MLP neurons of a small language model. Each row is named by its layer, matrix (down: output weights) and neuron, and shows model dimensions 208-335. Each number is 128 + 32 x the weight over its row's rms, rounded and kept within 0 to 255.
Before each neuron's rows, "raises" lists the tokens whose logits its output raises most directly, leaving later layers aside.

raises: " their", " this", " another", " the", " them"
L8.down1097 [130 131 132 114  88 149  87 112 122 133 127 150  78 142 148 174 158  83 126 129 131 152  88 142  43 183  38 105 153 103 147 126 153 153 114 143 150  95 144 131  74 128 161 153  81  95 122  92 123 176 137 129 117 135 118 101  85 149 153 166 137 106 205  92 180 102 182 123 152 114 112 114 115  69 153 132 102 162  88 164  68 109 164 121 127 125  62  82 163 142 127 169 156 131 162 103  93 118 136 130  35 161 128 142 109 105 100 156 176 151 171 100 158 193 105 129 140  67 148 138 111 104 193  87 124 117 111 171]

raises: "ers", "er", "ors", "ac", "or"
L6.down45 [197 152 121  71 135 100 109 139  94 121 133 108  71 107  98 124  97 184 178 152 112  78 156 108 199 148 149 154 146 152 159  85 142 167 183  68  58 128 105 126  61 130 117 151 111 112 169 139 177  56  93  92 178 104 126 117  62  97 117 111 180 128  58 100  48 107 119  84 153 102 112 130 137 121  98 153 146 136 153 145  97 112 134 153 100 117 163  87 160 114 102 109 161 159 181 196 112 178 104 163 135 165  72  94 139 144 187  86 157 174 127 109 155 133 120 104 111  94 140 135 180  73 143 156 136 140 133 119]

raises: ")", "),", ":", ").", " –"
L7.down922 [141 128 135 108 209 135 153 124 177  92  91 141 163 132  79 102 114  49 120 132  93 104  92 128  95 210 104 165 145 137 106 157 196 146 133 136 141 139 157 123 140  88 165 115 117 116 156 129 102  89 103 144 145  99 192 101 133 139  88 124 153 170  99 182 127  86 153 103 106 131 145 103 107 121 119 174 120 160  58 140 185 137 147 150 168 102 113  92 127 133 116 128 177 169 148 136 108 162 107  63 130 115 125 142 133 179 150 129 172 117  98 175 167 143 133  92 142  81 123  90 142 125 139 129 158 125 125 117]

raises: " the", " it", " its", " them", " their"
L5.down856 [ 90 160  74 139 112 137 125 121 146 150 178 176 105  63 133  85 160 107  22 127 103 111 101 123  93 173  83  95 115 154 115 115 115  95 125 153 140 158 156 146 101  60 133  97  58  82 140 171 102 144 164 141  83 124 148 120 120 116 164  96 172 103 156 118 135 139  94  95 112  96  95  89 128 124 131 131 169 119 153 106 123 129 157 142 122 158 167  79 166 130 124 170 120 206 134 122 127 142 135 152 104 171 115 170  91 138 129 117 154 171 161 193  84  57 182 130 138 169 147 101 154 111 154  96 137 162  80 135]

raises: "or", "ing", "al", "ed", "er"
L8.down422 [154 113  64 101  86 119 162  89 158 111 106 139  71 137 149  43 114 133 162 162 172 107 158  93 171 188  77 148 134 113 131 131  95 145 198  94 128 109 140  65 141 170 120 121 108 147 157 115 122  94  99 131 126 209 112 108 172 133  66 149 139 124 108 174  78 100  97 144 168 122 122 110 169 133 141 172 156 144  78 163 129  98  83 109 118  87 157  74 137 136  95  70  93 144 105 209 159 171 101 114 124  79 132  97 175 150  88 109 156 174 160 101 105 100 112 162 133 140 123 115 164 110 160  90 131 150 167 132]

raises: "-", "–", " and", " of", "–20"
L7.down1158 [136 127   0 134 132 112  99 123 102 114 119 121 180 191  95 116 131 119 174 108  99 208 123 156 103 123  99 167 154 138 154 133 108 143 135 147  29 139 122 123  87  84 159  86 255 153 153 123 123 165 137 203  88 114 127 122 133 117  82 123  96 101 134 141 115 118 123 132 138 145 178 143 125 210 141 144 123 126  66  96 126 108 135 148 141  75 109 152 188 113 108  93 141 112  90 123 148 140 135 133 108 146  77 100  67 138 162  96 115 134 153 126 132 131 133 164  60  94 141  88 123 113 200 193 111 102 123 150]

raises: "s", " and", ",", "-", "/"
L6.down90 [ 91 159  51 161 160 108  71 171 158  84 128  70  97 138  84 144 140 107  93 108 117  90 148  88 167 128 177  90 173 113 106 160 102 134 120 170  70 189  66 141 111 131  62  83  89 145 107 165 127  97 104 133 136 142 155 132  92  98  97 157 123  79 144 161  68  88 163 105 165 110 160 113 146  62 122  79 164 103 125 113 114  99 137 138 135  71 131 120 108 143 141 168 116 117 182 173  92  97  69  90 148 120 116 139 116 123 145  95 153 176 111  63 134 158 141  91  95 159 145  84  98  99 115 133 128 151 113 135]

raises: " its", " it", " his", " some", " another"
L5.down737 [ 91 147 139 105 102 129 157  87 122 157 139 135 104  65 108 134 149  99  35  88 112 152 104 152  81 197  59 108 137 112 160 112 117  94 153 144 177 176 154 109 135  74 152 116  47  80 155 137 120 154 160 153 131  87 156  98  96  78 132  96 185  95 119 117 145 133 115 105 102 134 115  88 135 126 120 113 173 102 170 134  92  87 144 109 166 149 143  98 116 138 131 168 147 172 153 104 109 155 153 165 108 178 125 187  70 130 126 166 169 141 112 141 133  71 163  97 156 101 162 111 143  99 138  78 158 142  79 143]

raises: "ling", "led", "l", "lin", "n"
L7.down278 [187 136 136 135 195  97 119 108 165 101 115 123 255  88 139  93  76 166 120 163 151 108  97 179 153 129 131 140 140  92 131  91  66 154 132 169 123 148  72 154 124  64  70 121 114 176 151  90 105  98 144 152 129 146 143 102 163 142 141 129  94  63 161 156 166 131 171 113 114 130 139 161 123 141 133 115  98 107  75 129 124 106 106 157 160 147  77  95  61 108 145 105 158 111 126 147 185 130 171 130  82 141  76 115 138  74 115 103 118 150 162 168 138  85 139 120  90 100  75 115 138 136 109  96 178 167 141 146]

raises: "ed", "d", "ved", "ped", "|"
L7.down994 [ 25 112 140 104 137 115 151 129  91 129 142 111 160  93 127 162 164 111 112 129  97  50 156 172 132 118  94 132 137 102 143 126  71 109 179 120 113 129 133  84  99 126  73 121 210 175 160 116  89 118  98 123 113 155 170 108  70 103 174 125 150 112 154 120 140 142 125 167 137 125 132  96 188 109 105 137 109 184 112 189 128 149  95  89 123  85 136 118 125 155 143 112 161 208 139 155 125 176  98 136 109 104  79 192  92 139  92 117  78 140 153 104 136 124 175 164 118 126 111 164 116  95  96  87 198 130 140 134]

raises: ")", "),", ").", ");", " "
L7.down1374 [144 156   0 121 114 137 148 148 127 174 116 151 123 129 126 146  98 110 121 123  85 187 156 126 139 188 151 105 124 182 131 121 118 136 168  64 144 132 127 102 137  83 149 152 193 157 165 146 110 134 103 154  99  88 153 143  74 192  29 157  88 139 141 178 148 103 136  82  74 120  77  77 144 100 108 127  90 103 132  85 163 145 103 134  90 160 150 155 133 165 114 153 161 122 143  92 119 132  84  82 153 111 129 106 132 139 154 103  72  89 145 166  98  91  79 114 140 130 109 124 156 167  90 134 150 144 107 158]

raises: ":", " in", " (", "-", "tile"
L7.down1503 [162  94  17 110 112 111  80 131 151  87 141 120 123 154 114 135 144 106 169 126 139 145 130 149  91 137 123  92 154 136 126 114 113 133 114 128  69  83 130  88 154  94 111 144 191 146 125 134 122 174 120 118 168 131 176 109  67 154 131 171  96 113 116 105 123 117 105 172 167 126 114 180 157 138  91  99 109 148 177 136 166 139 125 154 134  65 106 130  48 138  67 134 100  67 110 143 157 105  74 119 147 130 103 148 112 180 114 118 203 197  99 104 138 121 166 153  92 139  82 111 109 106 108 108 136 162 101 220]

raises: " and", " (", " |", ":", ","
L8.down35 [146 128 158 180 102  73 144  90 112  99 113 164 132 146  84 176 129  95 143 146 124  74 135 123  83 101 114  87 176 133  90 138 176 122 138 183  72 145 136 119 129  79 129  81 104 171  43 123 164 128 126 182  85 108  77  83 156  70 152 154 106 125 140 131 141 119 144 114 214 124 116 114 143 106 111 104 130  48 145 114 124  88 133 119 137  84  98  97 131 106 157  75 107  73 130 158 115 125  98  99 123 135 163 130 166  61  61  91 159 167  85 131 150 111 209 106 133  50 114  25 151 114 163 113  90 148 114 205]

raises: " whom", " any", " if", " which", " who"
L8.down1178 [ 98 144 171 158 121 148 110 123 133 142 115 116 170  79  77 170 180  72 149 151 128 144 131 124 114 115 132 105 125 191 159 167 110 152  95 100 151 162 120 140 148 129 146  99  26 137  93 106  91 155 160 160 115 179 151 122  78  78  59 138 132 109 110 155 122 156 187  97 136 124 117  89 115 133 184 111  93  97 111 131 123 131 149  76 103 200 136 136 160  94 113 126 154 132 155 112 103  76 161 131 145 106 136 109  75 101 118 120 123 102  92 116 210 145 106 150  84 136 129 139  81 105 164 125 160 151 132 145]

raises: " was", " were", " is", " took", " are"
L7.down1256 [138 129 123 109 122 165 130 137 104 105 167 183 161 108 114 164 126 160 138 150  69 132 113 156 162  84 147 126 171 143 116 146  88 123 158 130  83 124 132 139 156 155 146 158  57 121 182 126 133 146 101 112  61 181  48 110 174 144 129 162  89  90 100  93  82  63  46 120 167 111 156 127 167 122 106 101 162  92  97  54 130 171 103 129 177 111 163 107 153  73  92  38 101 117  94 111 100 179 172  88 169 129 113 134 134 140 174  72  50 173 160 116 164 203 138 124  67 122 127 129 150 147 118 138 105 171 162 182]

raises: " to", " from", " into", " against", " towards"
L8.down999 [ 82 167 118 155 132  99 126 106 117 112 139 132 143 127 135 120 169  30 195  63 129 165 132 168 113 152 105  80 101 102 105 145 128 158 145 171  55 119 118 175  84 122 129 109 125 134 109 118 111  90 133 138 102 112 161  85 116  94 109 171 133 159  84  83 143 191 122 106 121 140 152 120 125  89 136 121 128 105 127 108 117 125  94 110 126 167 113  96  95  81  93 175 144 127 112 166 105 115 139 136 128 145 135 153 122 125 136 119 216 170 101 108 148 133 157  80 110 130 124 148 166 191 142 117  64 168 148 140]

raises: "in", "'", "e", "a", "on"
L8.down253 [133 146  52 129 164 141 159 116 125 140  81 110 119 109 134 151  76 160 133 109 119 186 168  95 146 145 160  62 147 111 155 119 110 150 188 142 100 130 150 105 167 169  63  84 142  60 144 155 170  69 155 117 193  77 170 128 159  86 155 170 134 101 162  74  82  91  77 141 118 154 152 175  77 148 169 190 133  89 113 114 153 129 175  88 109 110 185 146 142 117 135 161 105  76  77 104 148  75 163 115  88 163 112 202 128 156 127  94 124 157  78  97 131 106 111 116 107 105 116 109 154 119 107 120  96 194 120 136]

raises: " there", " it", " each", " you", " they"
L7.down1271 [156 204 161 148 116 167 119 135 112 114 163 153 147 154 146 100 100 120  92 133 182 147 154  77 129 112 200 145  98 165 149 110 187  99  53 124  94  85 149 112 126 126 124 136  73 136 165  68 134 163 151 105 141 174  74 194 135 172 116 158 187 112 139 137 149 167  83  87 122 122 121  90  78 123 152 111  74 156 133 137 150 119 137  92 147 139 104 147 169 154 112 204 156 143 140  97  78 129 144 158  79 111 118 134 134 102 167 217 129 112 153  92 134  44  89 176 123 127 115  93 155 128 125 140 158  78 111 113]

raises: " the", " another", " their", " enough", " a"
L6.down874 [159 111 108 143 136  84 149  82 119 129 137 107  80 113 152 119 117  78 120 154 126 124 126 149  91 199  70 102 112 119 122 154 178 138 122 151 131 144  95 153 115  82  85 140 102 150 206 179 101  93  90 142 157  75 154 188 128  35 156 167 163 120 177 118 172 174 125 111  80 169 135 130 163  79 120 176 169 136 165 164 169 119 211 139  70  77 104  86 157 158 136 149 143 172 115 121 172 162 175 143 120 212 139 121 142 124 116 144 181 142 177 121 138  82 119 144 119  88 192 139 144 117 173  93 142 111 121 151]

raises: ",", " onto", " to", "\n", " into"
L6.down520 [120 201 126 189 184 114 148 118 145 111 106 124 156 160 111 114 149  96 150 135  95 150 106 131  86 140 162 107  88 140 121 174 179 159  90 147  62 114  88 134 104 127 143  84 202 164 156 208 137 156 112 157 120 195 168 131 168 124  67 153 156 148 113 161 171 166 186 108 121 125 134 168 110 124 102  92 105 168 121 127 127 147 202 128 103 211 134 147 183 141 168 134 127 110 124 109  95 174 147 111  92 148 128 132 119  91 153  97  95 136  90 121 102  98 128  55 112 142 119  93 135 138  74 145 149 150 125 163]

raises: "ting", "ling", "ring", "led", "ved"
L7.down472 [131 138  79 158 116  97 123  92 135 138 174 159 213 119 116 173 109 127 108 106 158 122  60 143  90 183 155 157 140  90 143  71  81 130 131  98 112 142 196  82 127 146 100 181 198 163 156 136 135  86  94 133 154 125 122 136 109 127 143 130  17 154 151 127 185  88  91 142  76  93  56  56 128  72 178 156  84 221 126 143 136 111 147 144 136 102 160 131 155 157 117 136 115 104 137  92 114 143 117  74 104 130 109 114 117 118 144 127 142 115 179 126 123 114 157 175 133 115 136  84 187  66 124  90 187 135 199 128]

raises: " twelve", " thirteen", " nine", " five", " ten"
L8.down1485 [176  65 129 107 114 184 164  66  94 134 180 156 167 129 144 122 119 122 127 115 127 128 107 171 130 135 115 142 113 139 120 138  80 108 147  84  86 109  52 126  92 119 117 141  50 130 135 150 104 125 153 168 189  62 120 155 181 194 154 109 143 160 131 145 128 127 161 121 107  34 116  95 131  71  95 162  92 111 118 166 119 138 140 110 129 154 119 120 119 134 134 126 145 158 104 128 157  90 112  89  83 123  95 157  99 121 138 157 138 122 147 162  99 125 101 144 131 130  78 120 118 195 162 108  94 119 167 125]

raises: "o", "os", "i", "ra", "oc"
L5.down394 [133 180  41 155 198 151 122 137 142 157  86 142 139 108 103 195 107 130  96  90  99 144 130 147 118 147 194  89  83 106 105 181  90 114 145 106 135  80 168  64 121 102 123 147 124 180 126 200 164 146 120 120 144 126 133 105 198 125 142 152  97 111 116 115 116  99 137 160 118 134 134 162  91 186 106 171 163 137  95 161 104  70 107  99 121 154 146 127 119 133  92 103 206 178 127 180 139 112 161 157  81 131 110 113 154 210  84 164 129  81  95 168 135 124 132 102 123 141 124 156 156 134 104 157 120 104 129 100]

raises: "),", "1)", ")\"", "\")", ")"
L7.down98 [154 133 187 187  94 139 147  82 167 125 110  99  55 153 139 135 127  71 108  68 100 103 145 116 126 151 128 163  93 127 148 148 130 103 145 113 144 126 164 128 130  94 125 129 114 114 128 139  62 145 103  80 120  91 101  75 128 121 106 192 150 132 121 209 162  99 151  99 121 148 160  77 129 115 112  86  99  97 129 103 149 153 149 127 145 178 107 144 166 150 177 136 141 114 131 101 128 208  90 191 150 211 136 141  75  99 151 107 144 126 204 124 159 139 137 112 161  98 148 117 141 167 166 151 141 152 136 102]

raises: " which", " etc", " and", " meaning", " nor"
L8.down584 [128 140  94 134 135 140  67 133 146 160  77 116 135  98 115 162 118 126 132 173 116 120  99  82 118  61 156 149 234 144 145  88 128 187  91 151 129  87 124 121  52 164 117 125 121 106 103  79 170  79 176 125 109 108 161 132 156 132  67  99 118 113 163 146 118 108 121 136 157 113 150 145 105 119 145 156 116 138 110 132 156 161  66 112 150 165 158  92 109 118  89 120 138 127 125 112 104  92 112 149 146 190 131 144 171 181  98 133  76 150 118  89 108 184 100 115  87 113 115 125 188  85 102 102 110 134 108 127]

raises: " reader", " reviewer", " editor", " writer", "ator"
L7.down1391 [103 141 126  61 100 161 127 173 138 113 156 133  90 150 129  99  40 145 193 102 116 153  88  93 154 105 146 206  48 135 113 102 111 113 125 109 145  73 123 144 153 103 110 129 131  84 156 152  84 112 118  65 173 119  98 114 117 146 122 126  98 117 130  73 152 162 138 152 128 103 120 125 131  81 156 154 131 131  94  86 121 181 146 116  85 118 130 194 142 149 142 106 116 144 151 198 142 174 115 179 112 166 137 113 134 114 111 129 165 196  90  98  67 236 127 134 149 124 131 160 148 121 193 148 146 120 179 119]

raises: " the", " their", " its", " this", " his"
L7.down297 [135 114  99 119 145 123 100  82 146  96 185  88 116 105 101 178 156 130  92 131 111  59 119 148  87 149 104 128 106 120 156 178 139 121 144 163  89 119 116 132 196  90  96 122 129 164  87 207 140 102  77  98 139 136  71 150 155 159 150 127 132 117 148 102 140 144 121 118 159 130 151  87 136 129 126 152  74 109 110 154 137 173 179 167 165  49  84  69  83 170 110 127 122 101 116 170 114 159 136 142 122 126 117 100 103 122 145 106 138 157  64 121 137 138 180 129 149 132 161 109  92 140 190 129  71 142  95 155]

raises: " tell", " defend", " speak", " retrieve", " remove"
L8.down263 [124 118  94 143 130 163  91  81 120 117 126 122 132 110 118 144 129 134 133 114  98 203 132 100 169 119  59 114 161  85  50 126 127  96 176 164 128 134 111 152 103 122 106  94 115 106 104 151  46 134 168  95 187 146 126  97 135 163 143 208 159 152 142  84 108 173 121 147 133 124 151 126 107 137 128 167  80 102  78 119 145 149  93 157 141 174 185 101 135  96 150  58 186 157  93 101  79 146 102 107  74  97 119 179 150 126 163  83 156 162  92 117 169 177 153 103  72  83 149 103 187 139 142 121 129  86 160 139]

raises: " America", " Australia", " Canada", " Turkey", " Indonesia"
L5.down513 [130  99 115 145 109 116 111 151 210 140 145 109  97  71 126 158 149  91 164  84 126 163 180 196 133  59 149 120  98 104 138 150 181 148  82 144 123 152 112 109 119  84  98 122 166 154 120 154 169 134 125 106 138 145 147 146  97  86 165 142 117  71 132 111 100  92 102 212 179 135 162 115 131  98 107 128 143 102 100 113 161 179 122  62 123  32 154 136 151 171 132  65  81  74 196 132 103 132 121 102 118 141 141 121 147  85 161 106 206  95 133 118 111 173 117 163  98 121 113  70 157 122 132 164 158 139 148 148]

raises: " |", "ting", "ted", "t", "ts"
L7.down432 [121  90 178 153 131 102  70 119  71 159 119 100 143 123  73 190 185 137 104 150 131 124 161 126 111 140 137 119 122 101 147 125 126 144  75 129 142 127 179 140  84  80 153 114 123 126  87 163 175  79 109 125 126  99 135 102  95 153 123 157 108 173  84 108 119  96  94 156 171 109 120 135 109  88 164  31 123 100 131  76  72 194  95 108  89 186 165  92 143 155 100  80 184 148 103 128 125 127  89 172 117 147 157 142 163 113 117 167 112  98 107  93 157 175 177 119 125 185  97 130 130 160 152 133 105 140 166 171]

raises: " whom", " who", " Associate", " Consul", " Fellow"
L8.down903 [110 104 100 152  66 124 171 127 168 164 111 127 169  62 150 115 129  89 119 108  90 151 136 167  97 123  80 148  86 135 116 162  70 138 109 129  70 139 129 163 111  20 109 115  96 127 122  93 160  80 173  78 172  68 152  89 132 176 102 160 185 104 106 141 116  88 151 136 126 146 100 128 151 172 109  97 168 112 131 141  95 143  85 138  85 138  78 133 162 114 128 142 150 128 131 141 135 127 154 132 177 118 128 160 145 120 136 168 172  93 101 110 210 225 121 165 171 128 140 172 106 135 206  80 144  92 162 163]

raises: ";", " (", ",", " -", " (\""
L5.down978 [104 160 165 166 109 139 141  86 107 134 127  75 160 140 110 145 136  97 176 106 130 188 158 101 123 136 135 111 123 107 155 153 118 117 146 206  50 106 129 176 142 159 149 123 159 135  92 114  89 111 132 123 136 114 138  78 160  80 165 156  52 118  98  92 109 148 130 121 164 150 134 133 139 108  25 110 120  97  91 195 111 103 115 108 186 103  93 139 126 141 114  96  91 118  90 163 132 109 119  96 174 122 163 181 130  80 185  76 152 145  69 113  85  96 185  97 166 164 163 115 106 157 118 165 127 166 150  90]

raises: " members", " representatives", " Members", " commander", " individuals"
L7.down784 [119 116 101 126 116 101 161 148 136 142 193 152 127 141 158 114 106 113 104 105 121  91 190 173 149 113  80 110 108 177 143 143 100 160  93 101 148  99 129  77 172 116 147 147 135 111 168  20  85 116 193  77 133  44 123  59 125 162  81 164  65 119 142 125 131 123 135 163 117  81 149 112 152 136 103 133 168  81 104 164 102 155  98 128  77 102 108 122 171 129 139 105  90  87  70 145 177  99 112 141 151 154 149 118  98 126 150 181 185  69  93 145 152 195 139 108 215 120 167 149 173 157 107 148 187 140 120 108]

raises: " their", " them", " another", " his", " it"
L6.down1174 [149 144 179 133 105 110 105  89  89 170 119 176 124  86 156 152 103 123  88 156 109 118 131 129  85 182  46  80  83  84 151 165 121 115 158 146 148 118  97 145 182 120 148 143 130  81 130 100  97 110 154 132 121 152 112 116  51 164 146 146 154  65 148 113 146 172 150 113 112 136  87 136 124 130 133 173 116 169 139 128 112  90 138 111 135  95 127  80 149 168 108 133 161 200 165 139 145 132 147 182  78 104 112 153 111 145  32 181 137 115 128 165 146  92 133 153 144 151 116 120 122  70 161  97 175 115 110 184]

raises: " their", " both", " this", " another", " any"
L7.down344 [152  83 139 132 181 149 124 152 151 120 166 130  87 106 145 135 136 104  92 131 120 119 114 156 169 157 113 160 116 144 127 100 170 121 129 104  98 125 137 150 176 141 132 104 145 148  95 181 131 180 111  89  95  96 124 155 148 144 141 140 121 121 146 144 128 186 201 125 175 148 130  71  64  61 103 148 117 127  93 157 124 117 158 168 147 127 150 144  82 162 153 177 109 159 209 131 152 133 123 137  49 195 141 129 115  95 128 105 163 132 137  80 151 149 179 168 147 160 124 172 126 120 119  93 148 131  29  88]

raises: "er", "or", "ers", "ory", "es"
L8.down1411 [113 133 198  98 119 153 108 119 131 159 163 139 170 142 137 131 104 140 149 140 124  90  99 178 224 119 131  99 132 189 130  92 165 121 158 156 113 126 128 126 180 141  80 129 102 137 155  85 112 142 142 160 104  95 134  95 128 111 131 139 134 134 101  95 114 102  97  66 159 139 130 128  96 161 111 162 193 122 130 109 115 110 154 130 118 133 101 130  82 105 189  89 105  78 146 108 142 136 136 136 172 148 159  85 188  73 131 156 142 149 144 160 165 104 103 112 185 125 138 140 153 114 196 155 131  82 134 175]

raises: " their", " them", " its", " itself", " the"
L7.down864 [142 147  81 109 131 111 144 131 106  99 146 145  77  87 154 164 132  99 116 133 155 113 126 135  81 189  63 146 125 110 132 120 118 152 126 137 173 156 115 144 153  89  95 126 145  92 141  97  87 145 178 118  81 143 103 170 112 107 179 197 148 123 161 176 165 200 111 104 117 106  76 133 138 114 126 122 143 122 171 179 111 134 152  94 128  96 106  81 120 157 120 146 127 177 165 133 114 130 164 120 108 183 123 129 131 141 132 163 167 126 137 149 131 128 163 113 183 139 152 149 118  77 154 108 150 122  41 150]

raises: "t", "ts", "the", "ta", "tu"
L6.down438 [135 107  14 118 124 104  73 134 115 158 116 109 106 103 119 175 158  96  99 141 163 146 172 138 140  90 113  21 149 104 106 120 140 124 137 133 120 155 166  76 157 149 173 111 133  82  84 138 123 162 111 119 149  64 115  62 104 130 182 202 134 178 126 150 112 112 179 119 179 119 167 124 111 107 135 147 125  98 128 103 164 167  95 103 133 111 110 156 101 171  48 138 128 130 129  76  90 117 151 155 137  76 186 132  97  63  57 155 150 115 124 104 162 147  53 116 116 166  75 116  96 106 114 149 142 107 173 161]

raises: " each", " it", " the", " them", " its"
L7.down177 [104 160 213 163 180 100 128 170 163  79 159 193  68 114 144 139 117 112 104 114 150  87  88 137  87 149 110 105 136 106 124  96 107 118 102 151 141 138 145 155 150 133  96 113 140  55 182 120 134 150 152  97 107 125 118 163  89 152 100 127 139 130 189 137 105 159  97 144 151  48 124 119  88 108 148 107 112 162 116 135 146 172 134  91 118 204 167 111 122 119 150 233  78 136 126 155 115 178 130 149 146 215 140 166 157 174 108 161 143 136 145 109 162 118 181 110 132 136 137 123 125  94 150 149 132 110  71 173]

raises: " was", " have", " is", " has", " be"
L7.down915 [ 91 181 143 163 139 140 147 110 129 211 155 178 142 113 135 102 169 121 122 142 148 100 115 136 114 125 167 156 114 107 120 152 146 120 145 167 187 118 138 112 140 153 101 140 171 130 192 166  67 100 125 158  84 147  81  61 157 109 121 126 106  96 120  96  99  78  87 105 154 138 144  73 123 177 109 102 138 135  87 135 124 212  94 116 117 135 135 125 121  99  64 107 155 109 160 164 123 172 105 154 122 212  99 192 101 134 157 114 103 135 155 148 136 144 120  76 106 141 105 115 154 120 139 152 180 152 132 112]

raises: " its", " our", " their", " his", " those"
L5.down695 [116 179 116 140 148 144 166 106 103 163 155 136  73 119  69 152 163  73 101 122  93 120 103 160 137 118  42 140 143 102 154  95 137 103 147 108  60 157 162 113 101  63 143 122  90  97 116 105 147 105  57 134 146 140 100 140 144 142 128 132 128 145 130 144 145 181 140 120 126 130  95 130 161 103 169 141 193 135 151  82  60 150 172 171 113 204  69  91 131 127  92 118 131 134 125 100 115 141 101 136 152 173 157 125  99 103 109 131 183 150 139 134 134  82 165 116 156  71 163 158  86  34 131 105 131 122 117 173]

raises: " and", " &", " etc", ",", " or"
L8.down706 [130 150 131 126  96 145 104 126 113 103 146 137 105 212 113 135 127 165 120 136 159 109 100 134 129 124 102  99 141 134 157  94 131 124 114 142 112 109 158 151 131 141 104 115 136 158 121 162 196 120 107 150 107 133 107 213  73 171  58 130 150  77 151  81 108 118 108 127 145  36 179 150 116 170 124 115 173 135 118 105 122  88  94  88 127  95 187 100 102  63 168  86 108 123 174 102 132  97 149 127 153 133 159 137 128 138 117  89 103 163 175 123  82 163 154 139 129 105 130 150 147 138 117 134 115 104 110 166]

raises: "vers", "ler", "pen", "per", "ator"
L6.down1526 [119  85 107 136  97 176 103 117  97  98 133 128  90 104 126 108 150 132  79 176  72 121 161 119 156 112 160 117 127 126  92  77  99 127 110 149 163  74  89 121 104 133 108 116 157 156 106 178 173 121 138 136 182 126 160 127 173 112 142 128 202 146  82 102 124 101 114 160 124 227 145 111 179 125 147 174 130 140  77 127  88  98 174 156 138 124 135  64 106 205 145  81  72 157 178 165 130 162 133 178 145 173 146  95 116  90 166 130 134 101 129 100 145 138 161 142 182  91 121 125 148  92 152 155 120 128 108  71]

raises: "),", ",", ");", ")", "."
L8.down396 [114 116 110 122  88 109 140 117 107  67 112 109 131 121 106 110  97 142  95 121 122 179  79 111 104 144 115 172 111 130  95 165 201 190  92 119 103 162 149 137 164  93 124 133 180 167 171 159 140 114 105 132 143 130  87 147 125 119 109 152 103 103 157 100 172 121 138 154 133 141 141 103 102 141 155 129  81 116 153 120 171 180 175 145  89  99 144 147  52 159 118  30 149 113 181 144 134 208  71 145 157 117 112 134  84 113 143 106 155 101  68 130 126 136 163 143 131  95 148  78 164 180 124 108 132  88 118  82]

raises: " of", "-", "e", "ky", "ial"
L6.down1234 [155 222  63 145 106 155 106 127 154 124 216 129 170 131 143 141  84 152 129 116 127 157  99 155 108 104 159 109 138 159 113 141 125 149 160 121 107  97  75 145  85  89 139 132 143 148 100 172 131 179 122 109 145 177  58  98  89 105 137 108 179 173 116 113 158 125 148 135 166 137 119 125 163 190 196 135 137 140 127  69 158 127 102 119  68 104  99  90 163 152 121 111 136 114  65 111 107 121 195  89 123 135 160 108 157 128 107  90 139 124 166 203 154  71 159  69  59 135  53 104  66 122 115 154 198 141 100 114]

raises: "ling", "enheim", "led", "les", "ed"
L5.down402 [114 135  59 111  98 135 148 161 135 183 124 125 201  89 160 174 150 197 159 113 125 144 100 155 175 120  95  99 203 130 119  91 148 167  93 126  75  95 118  83 138 186  82 123 170 203 131 166 120 115 118 162 120  92 113 182 157  83  96 142 153 105 163 132  74 100 133 113 165  55 146 142 110 102 212 159 150 162 101 170 121 124 127 136 104 149  73 145  94  97 129 164 144 111 126 107 156 132  93  89  62 137 144 139 126 129 179 130 114 116 170 138 131  61 174  85 118 120 187  93 112 115 124  45 159 136 150 120]

raises: "nic", "icle", "yn", "o", "os"
L6.down13 [ 96 119  68 141 161  87 101 130 135 153 100  72 133  98 125 165 127 183 137 163  82 126  79 135 156  96 161  79 117 141  99  88 120  87 134 131 113 129 117  84 101 161 149 124 107 146  88 112 115 149 116 135 118 119 117  80 131 124  87 203 169 138  89  84 188 130 186 139  72  93 130 102 131  90 139 140 154 150 134 150 140 106  85 139 125 120 101 151  71 178 139 202 114  68 160 135 121 186 110  86  79  93 158  93 118  85  38 117 121  36 113 135 105  72  96  64  85 121 101 165 189 175 102 166  93 118 162  85]